MLP neurons of a small language model. Each row is named by its layer, matrix (gate and up: input weights) and neuron, and shows model dimensions 32-127. Each number is 128 + 32 x the weight over its row's rms, rounded and kept within 0 to 255. Numbers have three digits each. A neuron's up and down rows have the sign that makes its largest values positive.
After each neuron's rows, "fires on" lists the tokens most often at its 100 highest values on Wikipedia text that the model never trained on.

L2.gate41:063119076116130072078069154102191133102169147125105121106149164088134140071086072069093115094139058166135130117145167156111186117132137080115169093129098094122063097115154107143148147153077095058108150144105081143126151143110107120145139119166100220133105118166164098132117082112096144126
L2.up41:117147140078124077112099125164111117163132102105190103119097130126076144128092135088125127159149154107156107121100096176103163152130164082073123120059135060179111124077199102093124119083130082060070158112101117144138143147122126122154118133034124150168105088148104122138167157076109156090
fires on: "s", " also", " often", " typically", " usually", " sometimes"

L2.gate24:168145098081086108111095140141157144140088170086124074123120102121092102161104144146152114108147148094136098107081101133111159109153141175154177131149082131070163114079144128130156072160201108088140111127138147144143139043112080084131137139128108107119088147167103090168157116091119050086
L2.up24:132169062150095096093085071140198105075122190102086115153105140166146145101127130146087122136099154121165121111156140080121125125150110132164088092129100087078137145137180107096134140223169133162062103111117108079092133104165114163130108140175141139179130135149146134102083151157112097103
fires on: "="

L2.gate390:100185145135153143157107135101162146125132109164080097140116094151111122098099215144111086123123127146103142105172134108134124125119152134135142104121209153151086150114153163121145120127162193137150180136040140122158122120074155074210132162167118124100095154255085148172160096083128127130
L2.up390:082177074116106140111120083089110127110095129097118094129138098164144126195092138168143142073145142123095122113181122127123127111147091115141134116150145128116130134162185179079125119163137146039200176067102127176162117135155167109153235200109151156101157119136112165135066162136074110126
fires on: "d", "n", "h", "f", " of", "nis"

L2.gate283:088126118140123097176081160130177116127095124109176142118189094185086107125145096135125133080116092120121134066141167162184184086150054105185138161099111080117124105085152111120161061087189133173104186104093110082142129111145121140152175157134094079134127155136159117146142114100114133129
L2.up283:084140098099158193204081106116123133088118187126134132162166115098132134137122052183122101090091089091123080152125140104143148126148103151144103137139176072106120062106174130081136197137132105143136122113111121115083154096116129180119114165104123061098122107143130095071164110079152159142
fires on: "=", "ea", "gi"

L2.gate193:140129154169070085146151187107081162188149135139124133147099127178146124176091100154100145116074146106116138207076160176090108160137137194149119121155094120135130067100124093142141068195101122077213122176149166135184099097170144147088116143136127142091147140139151110110147133123170246134
L2.up193:118136155128109060114130155088093154160152160137163135134094186122130136145048117099159103170054146139160156151090160169060158158098095132170112151091099165153131123078124103158093090207080153108151094185158124121127141167156183121094062099179135180089131146137111137080199114111147213176
fires on: "g", "ng", " Chun", "ong", "chi"

L2.gate272:112101150163144133092090113138077132152131073121120169122151081109108097154094084165153106156112162113132158133181144102182093115104180120152149172144177136159065144088134132090114194164134104156179091106180130086135151124031131158131133209192058087125108156121100162100154113144099170144
L2.up272:141154182095066167134095084132055123133126067184065168145094118107119125169159102110149110140069100220126173058152073122144104095155157134162155148155168131155119167059146186170114140126133108185125125109112109065128166126091145143131093142165103127114090115170113161130082138170112136155
fires on: " as", " is", " was", "(", "\n\n", "="

L2.gate104:179140135147134106115125158113131134163161081159113107050142122092181135062108087125127118113088096078148139123083154114125117157108198122127134089101133055063103154114131128105018088098096073141082087119136179109126136096100102098145183212167050150140115131142192146170096153132113180116
L2.up104:134158125118121087145092112154116116154177061145114149072113158094187094119110153162167098119099092116176144059102087132216138131128187114125148144129137049141107134095163178141094120142143112101122116172112186132174150136107117129189111191140064173153168090152170121121080157088137110138
fires on: ";", " is", "\n\n", "s"

L2.gate266:192128129138148119203113155200175120152102108148083162117165164116149108129165104119083112107182109087133130132117139089123135123154134127170117114130069135145100121146107126123153171111173139128105119112104132191203126119101094122106068172202083152060162079108099135030137082126135163084
L2.up266:133168156102093202105141104157152154114074119159084087096126097112134104143137073174096144137162109084105129145119157106098137121199099105157153093104094182107108171117184139135132150152117124107145158068117104142139100129095145169163081204146087150061079120136132138142094118210154138094
fires on: "′", " by", " –", "\n\n", "ag", "nis"

L2.gate329:136152127123143152137152184134161159118132128140196163132130130141162137160114165113124128141143109142169134133103123108082110079085104096154131118081145156142086099105056094191088096113174135141048136159142118164138100141095108124108096111128117145164177104118127153118126195089154167152
L2.up329:151105151109101166078091117148075206140097116135160148159140110126097068063134130114146125080134110055163159148146115124114120124188120171101102123171154109108139114188152142121185186105137111101130176114110108102083181064097139089076101133139142156161142155171150105157130139074113175091
fires on: "ed", " as", "y", "d", " than"

L2.gate286:186106110173216168147162134131134135154069127041131085130169126132118098160056117108134192145149113145119159152195076134138142187126174120162114096137162130100139142137095121143125143095175093088133088103113086092124075098160176101115117103142147129155101117183146119104069067117167108115
L2.up286:133128081146135079078146135142127167094046095114111135156121074144078160153094129067131146082175097128141128124195086135106156225109154136156125122119133143192165107121088137091143141135108091114134091096135124152114066099118157090125134097103148110184145132157115092095084082170183073156
fires on: " '", "'", "ul", "um", "ti", "ng"

L2.gate433:113159076173085147135164124122163165149105156157094036139147207137163133120226137147132159155158118118099170101163104120104108103131100100090128098178139141107125162133148133112100136132166144138119184180092090108121158141146117118151171109149100119154159157136132163157116131080171174106
L2.up433:084093095183093128162170122141121149160141160135151096160103126123150132126169156149152138110186102084089169093141124236141167109115088086067075138140101166194135118101097104123134178122131082122082140157103085133112162191142116139146165132148158133101154139111059140187096058151195176122
fires on: "d", "ated", "ed", "ted", "iled", "rated"

L2.gate352:116166164076084119144098133104058120135129134130122110218115096096115126088125141121061111096196103083087154136184161080114128089129146153136109129159088191122168166147128135175159208111097140156097125079093094092095163125115117149120135130117085144150148085134134102160087062121121145132
L2.up352:122136127115119103088126140118102189075126161094116119206125162074102157134118169099137094099165155102095115145167107131121135091163140111114120119108167189145115143117118063169148189141070160129183123086075139085123076138139124152167147148135180114145134069124155097114086113132086114158
fires on: "th", "st", "d", "h", " 19th"

L2.gate206:116179115158129108119164138127154157122144130126071100118120156148176172153066139079082106124091085156121115122078115128118137111048167167130079077170080148114113106142163109105151118116146097142177095206078138208079188082104157148135193151211102146129125099146100091146093136106117114143
L2.up206:074138096165127091142143156121158119127197045147137157112173142111169114100156185121102086117121128157144095144048094126190152158095149130137099155125125160124192120162126130077154144152140164106127129134167142140057095109117121121115142175130091100167121069146086087124116147180108089157
fires on: "s", "z", "t"

L2.gate10:173097091189073079131174039134105152119188063128079074095131071128142175127189128107118126117148124182145101109141131137094120096110117168077151128189116171145117119143092175181119116104107125115144121076103151102149076147143114127115118135151145196067101127096103128130035094156081147124
L2.up10:110121104113169202083107164146107080152139149121150142141091183123099080123102093119128137122082142138086109152134081083115119139165124103140095150140089064068117083142147128066125117133120128131031161128128121089099159121110168080104165161156103087172137139224145148140165157146129149166
fires on: " and", "d", " &", " or"

L2.gate274:141066133107129054160108179123165076150102143105108115127133152073160107065147143166116074144134105157125143161143131101095113160104141118101106086093132132114141141132117113100172151150169092173215098155079132129128091177169117128129143111115143143109144138111155119162123104089118167141
L2.up274:171088057145149059188113182119158076141123124133136187140139164098128112068091161147112084103125126142094125139138137089143172109168131154129081094088138130067113093090123147118138155145153098177168101146110128104108121148159151071138102138096132115139121105106154128162122080113140072153
fires on: " from", " between", "ting", "en", " From"

L2.gate105:147103052095097137116174087135146091083163147134100145143112093098190109100117139129119142107104171160176130101130137167179105102095175130060073194179123133123140161114138136092150172111133105111121153156175101087095147134136128196141128108096121153105104123141143120087147098119150172064
L2.up105:129102129131079115115139153118165090148115126196115107148148138104171124100139145119163172102142136130154144135116173127157160119055195099201085162141088096133143170102095145094145152070113144156106164171138090152098120141145178186203121085150109101110196123081136083121097147108075166074
fires on: " have", "e", " 18", " had", "es", "c"

L2.gate175:116138118149134113170148173081090102131147150117155140137086122130125089124138161095173133093162176152088131133160215104089198172190088135166153077100095133080116090076151066129147139162154155118157099143141139082137167110177200099153113120062060127113124127106159158151125172116126187123
L2.up175:078123079147161145126151130127121122150166119133161079087136110102109157152172183139107164169061151125098129210126167145124149097158111113176092120113169080143102151122168114127165115161153105122190168115080108115149156105187128088174111220171083088088116159139155136078129082062106123127
fires on: " |", " the", " his", "=", " who"

L2.gate302:077154095121109121132131105129135072141114041132107113134099159100115133134203156151112114131130095123145073131072179100142103097171095127181095082174115151160149115174150125129140079150142149088111080066127153112169166073092092095155132136127100127126109093122154123079114144138171148121
L2.up302:112157201160131090196132096126105153128165119082134156109190164108089165141151103125119119069139095131046085135091103126173085126153044136117101141152138140179140133165081128134128128212108104138111090087134152174160181135081122110153133141141205150086102104127072106101080105149173140147
fires on: "d", "nd", "r", "n", "ni"

L2.gate358:182128205102099176098123104132118194140106108142103169143155131108186124115139134130100135096170110165120134147140079104159148155150128088186098158128146112075130141127167123116172125183134115165146150164123142087141101045139158184120086151127133138096203152114088156124142102161089196157
L2.up358:132139166126112132116113110135122159148108138181137159180138100119146047113174092124123150067141136127088102161150082093178139141146105132132131170149159115143141118125199130170166169182134154135220132147136146103138138114135127152139076182095168161108153141128136159136178074134079137156
fires on: " as", "-", "–", "ta", " fo"

L2.gate33:110098114090131143171129133109126076130130159115083145063102107086181113130101137094060115137179169071111097133083159102082101172099099124111157180083167109164109126127109137159162156127130158141118191131162111162164113155114138134170078147073191123151144138100109130161138120126073147143
L2.up33:113124044159193134129109082145124065109196136154096117096163070124171102126174151115051124149137144127146108148094125114094125093114074111045113116118148139106073108053123083184140115081125177152150174142120092101056084130168110135145082061075102164113160160145090121107099109110142091088
fires on: " part", "V", "D", "L", " pred", " sim"

L2.gate420:148128072149145123082059208124145088187121128101121119176149192125081138102141097116101161112116145128102035133152137088100145138150135125082115146118105102113153137112113206083129095135203108100119144080132128133128148152153125137125116117129121096105038056175115130106143160171135157140
L2.up420:133155092116133087079108128103114105126137111075130176126160169103124131145140104124174148126105153155172138127105090180165171161093082113129085090134153158082142173120132136096117106106134154078063118164132147076145115090069129112173184014108138141201149129127178081140165071135143117137
fires on: "-", "c", "/", "t", "ae", "ora"

L2.gate163:082154164190118141109132197172150175138166133153060140080181176121153149139089116107193095154132136096129074102072153136088155125202098158156155146124131070096100102075157140156087164138128130121167141118113133171075115091151130087075139187149143119078171127126150098116170141147142187131
L2.up163:082169170157121159112136166166094150162166122123118124102205123143203153153079115173174068172115113134157103088096129150066191149162105149146164157144116072158137072045139103162106123175123161096182134109119126158079134132131116123107161174161152160109161155083162107081144116147167160080
fires on: "g", "ng", "ang", "ai", "ō"

L2.gate443:058150135121133159127094130143119133120088105176175172189109155109131089149161104098131112167092106174082207113073151108121114087104154104136105159147128109182165085144152086139141121145168089086119144132131142099105178069066136193174149103122087107104188165128180161157140118132119157134
L2.up443:136133170109082175115044104162177136158167082115140099130158172196103078112093087144143188154059089106129144116144089129155126115105152107109094159155133140125161152124133158120179167136138151074102131138112156150132118193093148137134160108111176099149113092137120099149121172138132178147
fires on: "d", "–", "ing", "-", "y", "on"

L2.gate355:175114195145132129080151099109168116121138128160180082113142147147149187093151134077137093149184104118188075135104112105162112130170150165110134127139114128116162041077093093152173085099101108121114111107151138123167102145174192141131080134172180202097097082175178078093089137136123182098
L2.up355:194092153166228166134148154093193142084163129146133116083183151113176142187097103137132128114106135131178127133155090092164104119130161151149158108140130102122118113129093106156115074114136137127157145174107183150087114121160128225128081113112156137182127111154105118068077171158166104084
fires on: " Up", "rou", " Man", "ist", "od", " Bey"

L2.gate48:152111111174124071110200211174082099149151127122120124096141137154136122081158084091164079110125156215081106107115117149110178168099121139150097137145090109081124091085169115176120145111153110200172134169050174105094142158090131138138146134164108082120130110117127092103151102120146101129
L2.up48:125110098118129110163073108168091125180146030150152195092124119122166105147117153161089153106152182159143133106086185152140166100151119153105150068117093113154152138121109110141055144095177131109039195065181118129172176133136176145115138125107156116141123119139116070111152126186139105110
fires on: "s", "h"

L2.gate243:130119135177050099123160130127060196119151130115101119181110130136111133110170109139128152142129046095119146117182155054087136105153050169140133104110075143140151144043168147092136168110146129099152138109085155114199174111110084116130111128108166124091104096193114169123124078173148165160
L2.up243:109145138128111110089140120125094159082135129177109122135067082109145092150133092205120104171153119119158147167143113109106103093139061170099161085116033135163165196105179132159163152134168122115194144121123115140218095135125120193133151096173157140107113187160067131076133092171154133152
fires on: "′", "°", " by"

L2.gate257:148122114173128189160167095164117149177158198147112120151116142103180172189134130153147149090104146094123122124150151167080162110169075142132134115055133119109136151061134186168122131127177130137182133121129125081139135163066155097158156152129133112095142126156130163121173096179133113086
L2.up257:125131114137142166102130097186140118142092162103144150098137169095128126142136109118166074123160099108151102094078067124102101085192164137081148168102186088144117140073137163133170140083049074131136125143140102200075149127133106126149111132111132154139165056085184047071184140102053156159
fires on: "M", " Mor", " Emer", "im", "lam", " underw"